{
  "num_hidden_layers": 9,
  "hidden_size": 512,
  "num_attention_heads": 6,
  "num_key_value_heads": 6,
  "head_dim": 64,
  "intermediate_size": 2048,
  "vocab_size": 50257,
  "hidden_act": "tanh_gelu",
  "norm": "layernorm",
  "norm_place": "pre",
  "norm_eps": 1e-05,
  "positions": "learned",
  "qk_norm": false,
  "attn_scale": 0.125,
  "bias": "all",
  "tie_word_embeddings": true,
  "parallel_block": false,
  "init": "uniform",
  "init_std_qkv": 0.0232,
  "init_std_o": 0.00632,
  "init_std_up": 0.0232,
  "init_std_down": 0.00274,
  "optimizer": "muon_variant",
  "learning_rate": 0.0117,
  "lr_mult_o": 1.15,
  "lr_mult_up": 1.23,
  "lr_mult_down": 2.0,
  "beta1": 0.9,
  "lr_head": 0.00531,
  "max_grad_norm": 1.0,
  "warmup_steps": 200,
  "schedule": "cos",
  "final_lr_fraction": 0.0,
  "batch_tokens": [65536, 131072, 196608],
  "max_seq_len": 2048,
  "doc_mask": true,
  "train_tokens": 1271000000,
  "max_steps": 10729,
  "dataset": "wikipedia_en"
}
MLP neurons of a small language model. Each row is named by its layer, matrix (down: output weights) and neuron, and shows model dimensions 32-159. Each number is 500 + 50 x the weight over its row's rms, rounded and kept within 0 to 999. Numbers have three digits each.
Before each neuron's rows is what it responds to, as a language model described it from the Wikipedia text at the highest values.

Wikipedia table row starts
L2.down486:477460567483472496465444479532554466524509388511519531507553406453530456616481490492466564555432562479505470538591550562436539542448512572477498566483498410524547485460562527536551440503505475392518529599522505511459539546412425479481474527457568511541500496525443400387499561581621528481477492526499486481518518503486519570473488466356515514487510418550497514386485477513502530532505

Country cells in tables
L4.down1023:445495389515574550532579433562461547520456459537493496502477561465504477515458507495466477525504523560477548567464540481478499464519509488488411480428446451478569478477506495521574406503519398602476543556447420397476591533502460494467601510539557516595526473444471511534544480435491422558547589498492478496503506442499487508453629467572460508587500462425612543494556455465445502520577

Word-initial fragments
L2.down473:500458541505575485542397558519395489457473568526473539509498471469587562484409530479602471484443528547431477474544443462460537548620588427527433529454496410521564477428489527496479502558393506496493477516486532586549589505428369545446429501606423407566541460512536493533541412600562551568487435639536469575518462490548451515525428489483531415574506591450478643541516550485500545496477

Poverty line completions
L4.down981:472504473548511485520531519509498528508507548501431524496439520522427494450559498417551623570485452467452500462546480478530569479442447464506508587452482407575480545469560485440528488438387464607471501482522442522456539449554487562459461470511577443473492439521525477473482431539414509473504490433463498485434545450463553539552440484478539419572490493451373527468497583581474563533455

Mid-name place and team tokens
L4.down1707:524502536488553563423496518505500442411520509455443490418522566563502571444549615480518437500439534525563452526446463552467574463558495573477467492511582529447437500421518509486520582431376580487452387442518430499538541584453554452425477490473481400511571453511560469502475478407480528523542580462507544538588443465531473573445528465512556464460481495515421527525514596494521454507477

Table column separators
L2.down58:447475523533498524480462459428515480532545510442443475443508487374515529572498516452478457554476518563439477558526524515530468551517525487547468546493478474395476482565452438573531534530462531483441453541578548504484517430465515556486439518450385579526483473465549488547423522434413433508537428546511454483523436512614509424517450591492500544520521417509505499529527507542564535463418

Table first-column separator
L3.down960:537558580539472569464522516527609436569541550586489423448567509536494477536477532495373504525406489477459520521536519540522532557578549481487511521500512486442474438441555513568506592513497569572420474492459494490496517514480395559510528573455495682413468483536497432470515550556537449604488495547466609423563444503553452468490529539425487555505498477503591488501469513512622606528492

Football club names and sports tables
L3.down868:455431453519535528432521494508501497473426550486488393453471585495474478493462474409461556488447414460488515602512398449519526516493507443536551456640476500457475569525490516639509506459491591546491504541548479486456471507530562501472503558468465552449587439547486492507431547490513493599489434558470433545413521511439507472492417459506573498537641537609525484403414477397458548466491

Coordinating conjunction "and"
L2.down1886:577483467474436556574550536468523455589491526528540551529451468468411489442475473468529595498521505609497520512598495491515496514492567474470543372544509400580566423574553518490457506455596471500487578462529441434415547564466520421442481477414528546494566415474568466576523492398614490482483454480482438524559550432502541514571461470525516535431506514449590497492530472530562463440495

Capital-letter name onsets
L2.down1810:496544515518554470490426499513473488532502522512563450576472531488569434473525579518527381590593504440476618604655441475499437491511540473483515466519497547469541558508556484486491608546438521597551467482430530526516534498558456439506536486520415439465568534592478531526558414509507516490444531537491386428427516563546492426503563513545464515581504521487551381352516466553566485532487

Heading closing markers
L3.down1026:490573477478565494429482539452477538557527532525469517557504487524559477389466458493504519587497457443448590477545507509439459465585531509480469484483438537496476511503500547568480420485485483404471438460524495452517548523519519551372491478532534515590504581423530544573496505551498437522508521537457494396400498411510560520481463390483558612472587510520456531476488459522499545457510

Phrase-closing tokens
L2.down407:521499513525511495521480566455614391568465408497541440376579447504408450445560499468379578500548562550540463463440441577561562490483546530492417492497468469518491500521528520619541521509378479419436524614618548455513544490496413547528504475465398482538616551499539492579481594415510495464452451528484524553568544447505512536518541505474511478589495475529457465467547398442503428552558

Contrast and ordinal words
L4.down515:566519475417510536430535481543519571500511483454490495525541505517505499471534496517424624519504528572562438436491410553417460490595494456456497485464536519498505482494487477497463571542497477373549485455478449522570533507484517408453458572391464472555552549532422517517521476524543506517513490502512524489482565459569497498440567469449441481536491475423567467508532494441448516423586

Phrase-initial token after delimiter
L3.down1448:605531494505478519451503529546469532509436480461553479466518544464481548495499489451508569481515392538519476466518563586407484368421598539591555463473485523447564457482478508449528438527420579597540466468546509491475561573544523491474584451493430573504556528506626530505595481413537489519503467564472471454488460405553449499447583525531508502525461530545523518505482518485439495562506

Mid-word "-al/-ol/-il" pieces
L2.down880:494439543564468442435475497432524422472578487449589459528480457565524505452484554433451452646499481516529559484402540492508470631529559366454494465601462459533477381519486538488523470442456560523468524500544401457515579461559546541505462427448547397596467530466560540470494571531486559533458520431620525494488452439545483554479444496591472552470394450558560529546536416603509513454405

Comma-following conjunctions
L3.down713:547440411405373436517507512475481451554554600527484533492499459467543500490526407603505459486446519534481439559589450490557452513542508486417500489533550530553567538454515442540501425439516522484419545459459498459491488470576488532576426448662573564518478493432525584525471498511555498494562527504420506496429517453519461518500418433583478454470530498468533527454508481520533472550539

Coordinators joining paired items
L3.down609:540492525573490534451575535450554497536479415485550513437546501450492512460391583450561557510584490578483509485516489537513523495517477488452463412518493496464545506559516466509460556514591507532483468530562341431476468471429503461456478539480467537452529522490381473541556527552544493557492436471497467439602631487432500410566559616472415531510471551579623541532496495503499447418565

Alternative/additional-reference words
L2.down1515:545540600588523427533570417435539507561456433487446576442453598498499484519502481476534556549454453558477525457528479518438430517468565500490434540525497471418517382576487482501462452469522427530462544526483540512482452502584582503515476453454600513504478531447442394534474483515492491534538485508533473499574518449464461470460501480477589558421489486471612535445390507512464517470431

Sports statistics table cells
L3.down726:506446526477599426564569373498482526496511465575520569489452510482498500404471424458537523405488400527496447509500452445524559541502472441444469334631480551518557551489424427484509419583452528546557586467508437496485463495573501577506466450469507489422471512595530536525482499480503564640575504582614481485427445510471497492463491507535459516585483525517455464432444539428520448406421

Statistics continuation tokens
L4.down392:510524525529533481517553467477438488564530476501512465397480605479551485508489546496495476536446500508509391478445523612476535585521538554476589446444469530414579474519529487505564482422487470519520484460497391441480546445547362475495542482458527581523566584470498430446550456479546544499455558519576549438360458467419474481483480465448437581537468428467428555487483507466560465470511

Dates and word fragments
L4.down1969:454496503546503521549520473484530572431420536388395570450406456504456585542487477385543454507465446562361491534453534441403469474471542589475487493438537489513475516525541578412566368454545496587460511547473432431518532535512496488518448528411434578451594474522468577532442558597565498446550462463489529608503538569537535510532482492433511539517502525490537505402482567509455574564486

Wiki section-heading markers
L2.down1905:517490492437545511509508515450509558522556532488460513577530508538558491385392461481458448565480462481461587431546499502467430434532503540491471480432457478497452505507516576569440472523509476357462402528486492460574512499475543554460510525456508529563537553427440458548521506614580448461504500563486444485439482457532488524479402381495455510451553526519428538506484438469522561469525

Month names in dates
L3.down1114:400507490415516467405550546541429478471467518505512437489439488573408493449451418450555579439501545473535567560467612448508507527576520526390577520514536552489448499491475592504519505536458469477496496454548597491529441516547518545482459467589512475576451465443551389517513552530519477531627513473433566490460515465483427474530476450544459488517540565432572439453493516420465507502531

Time-unit nouns
L2.down362:510500373437409507460415526457595481560541504538479574530506444487528579474564439458402465520562575568488458458485454467543527483575512448527458521451562455379462532457513478478480554553494571483500513505448432472555450507535409472410550459498464528514419396383524437522429413540601575445541512591477500591447665470490514520516526472419484478422505541461631507579477518420543524432529

Table first-cell separators
L4.down1759:604461440492486449647491506523523352609514426510391465492639560539509438504558552477452555426528505540514586525487576418443547461448495534539502627566480434488582495450451486535570477464476484497565444511497469447483591483458480500560433491482432562453468531634498522536495637468508548473464544466481505521536491555454500389529537495475498414502546460515508456477433501534560442484464

Coordination continuation tokens
L3.down1866:487497495566543451474508472455530476493496459489531542474477409530494470460502628478572499492510443509428490493467571479492477494508504460449606457471543570535470459469508390505487546543486539518504577518523496452468429501408555411457562552563511476472532476402526461503511472458470609547535545562485519515468506564407575514491547541521530434520444515609509503523540540508495466514520

Unit after number
L4.down1544:571464455459448495503490579586493454497521447444479499439535510471583524510525478505515429476502490444497389460410533544585416452524496497589535486484546483431533536503472518518494437524497528466546487562509450405547557515565513562538518546485373422467516446571502474554480507546498431414482538466464500505474457479505521492511484506485538545542624489550533475495392497552412467540442

Comma-joined conjunction
L4.down274:450528501499533419579510535475457523548448481585499567572491495527646512493357419496480486498477404586578466506499535471550490492438457615530538490508477479430489523492476579501493474453592422579455561562506537430512505414567527578504440494537463557510518451523562492484457521473522564444550510504483554491453466548481526483494473380494609512462521588448515613557601507543449548467499

Word after numbers
L3.down1845:533518625496377532541428362562432521512483427408499450513521500460525507515408397548413471507420516512457413483467593382585472498523501554587534437409523468573470480504465454496550466581411525411475569492507521471521572530445465518390494518546527455509432512474461483487457477483545533519505556505417461396427447471466538467477564479463497494457444580508425465484449455570474528427553

Acronyms, headings, conjunctions
L4.down530:533488432553530499536433510564512488581369609549541455492437400533550547541535504491549459680548502411566463464584501495576450445442528474608576396481457550514519569475518581494484460512457446538529469447531447464534542525469464548495567549501485524520566439465506595534477523448485585533453575530541499421521527376555499468535508525411491477491502496506532571471457561556466481592435

Pairs and table labels
L3.down330:463481453422541523560504457469562496501495497503610461506411524516568566513518405495512562526437500418359486516510614485509573366413586481649494500541554440491519436455474482536530523509495511451600545516544538484469492548511481575492625587525471502462507399527426543505515517460531481416527377555502569407485513535396481531517429466460496501527552500495592535522613621552533559550390

Table cell words
L2.down191:502601497494463467544557500505462559585514468493546522439540421572553436464519444508524473521480449502541447492485448552491537537483456500510561561414534535470452451472526526477610507602536497514399470533536568521448533498542515516467528520549518491483478469501495565512542598477408488463414556426508485473513422438526506558440482478532522494437498527575551504494493457486524506523488

Name-start letter pieces
L4.down970:526539546408491505455505437440426584623561538457470490464523522436506471535576563501547475431507560523547508507597399418491486556439567572512602522472426503559446457510558451503492503504434515485487495490500559428470461567526505515478517495560593572430488530457479401464505552565535527485472469591556490527412475541514555603536568497549443524477512511475483549584517524488491527551502

Heading and cell closers
L4.down339:552495482447491477580414561408433453504524522514476443530449590519479500541473382552545532509523495548388401484556510499464624496546481468534478374489441549453489512440480509538593539421463525469541494553528469576536587516493513479472567532427601482507396429493452523462436535535444551565508446412498531533478456494540433521438514535582560514543552362540463507515504529576440456534469

Numeric statistics and tables
L2.down254:499549555526528506498547519422534528486491562497537396521400524438554487496588408554526455522507509585523457480446543480503466520460509494532574431561491456528505426431425490544537546523502567425516652533468433569519405446503430463555420510550412548483449563521506450454389534526493496480459508504564519501562520523511521473455564377501550492526515540543579498440555496480552464488459

Country names in listings
L3.down375:546476467573513483579518495433501394542436535481481513494475536550519512471534496584461435445449550434481504405499506546559486525568568529516503513505439459604406544573462431589510372456463462463479487545527539532548587451478461581503445475480556499499469492441454480577521499482446461435521476400402495510506499567510454466506457458513551483456480503496539399554506616443525487453430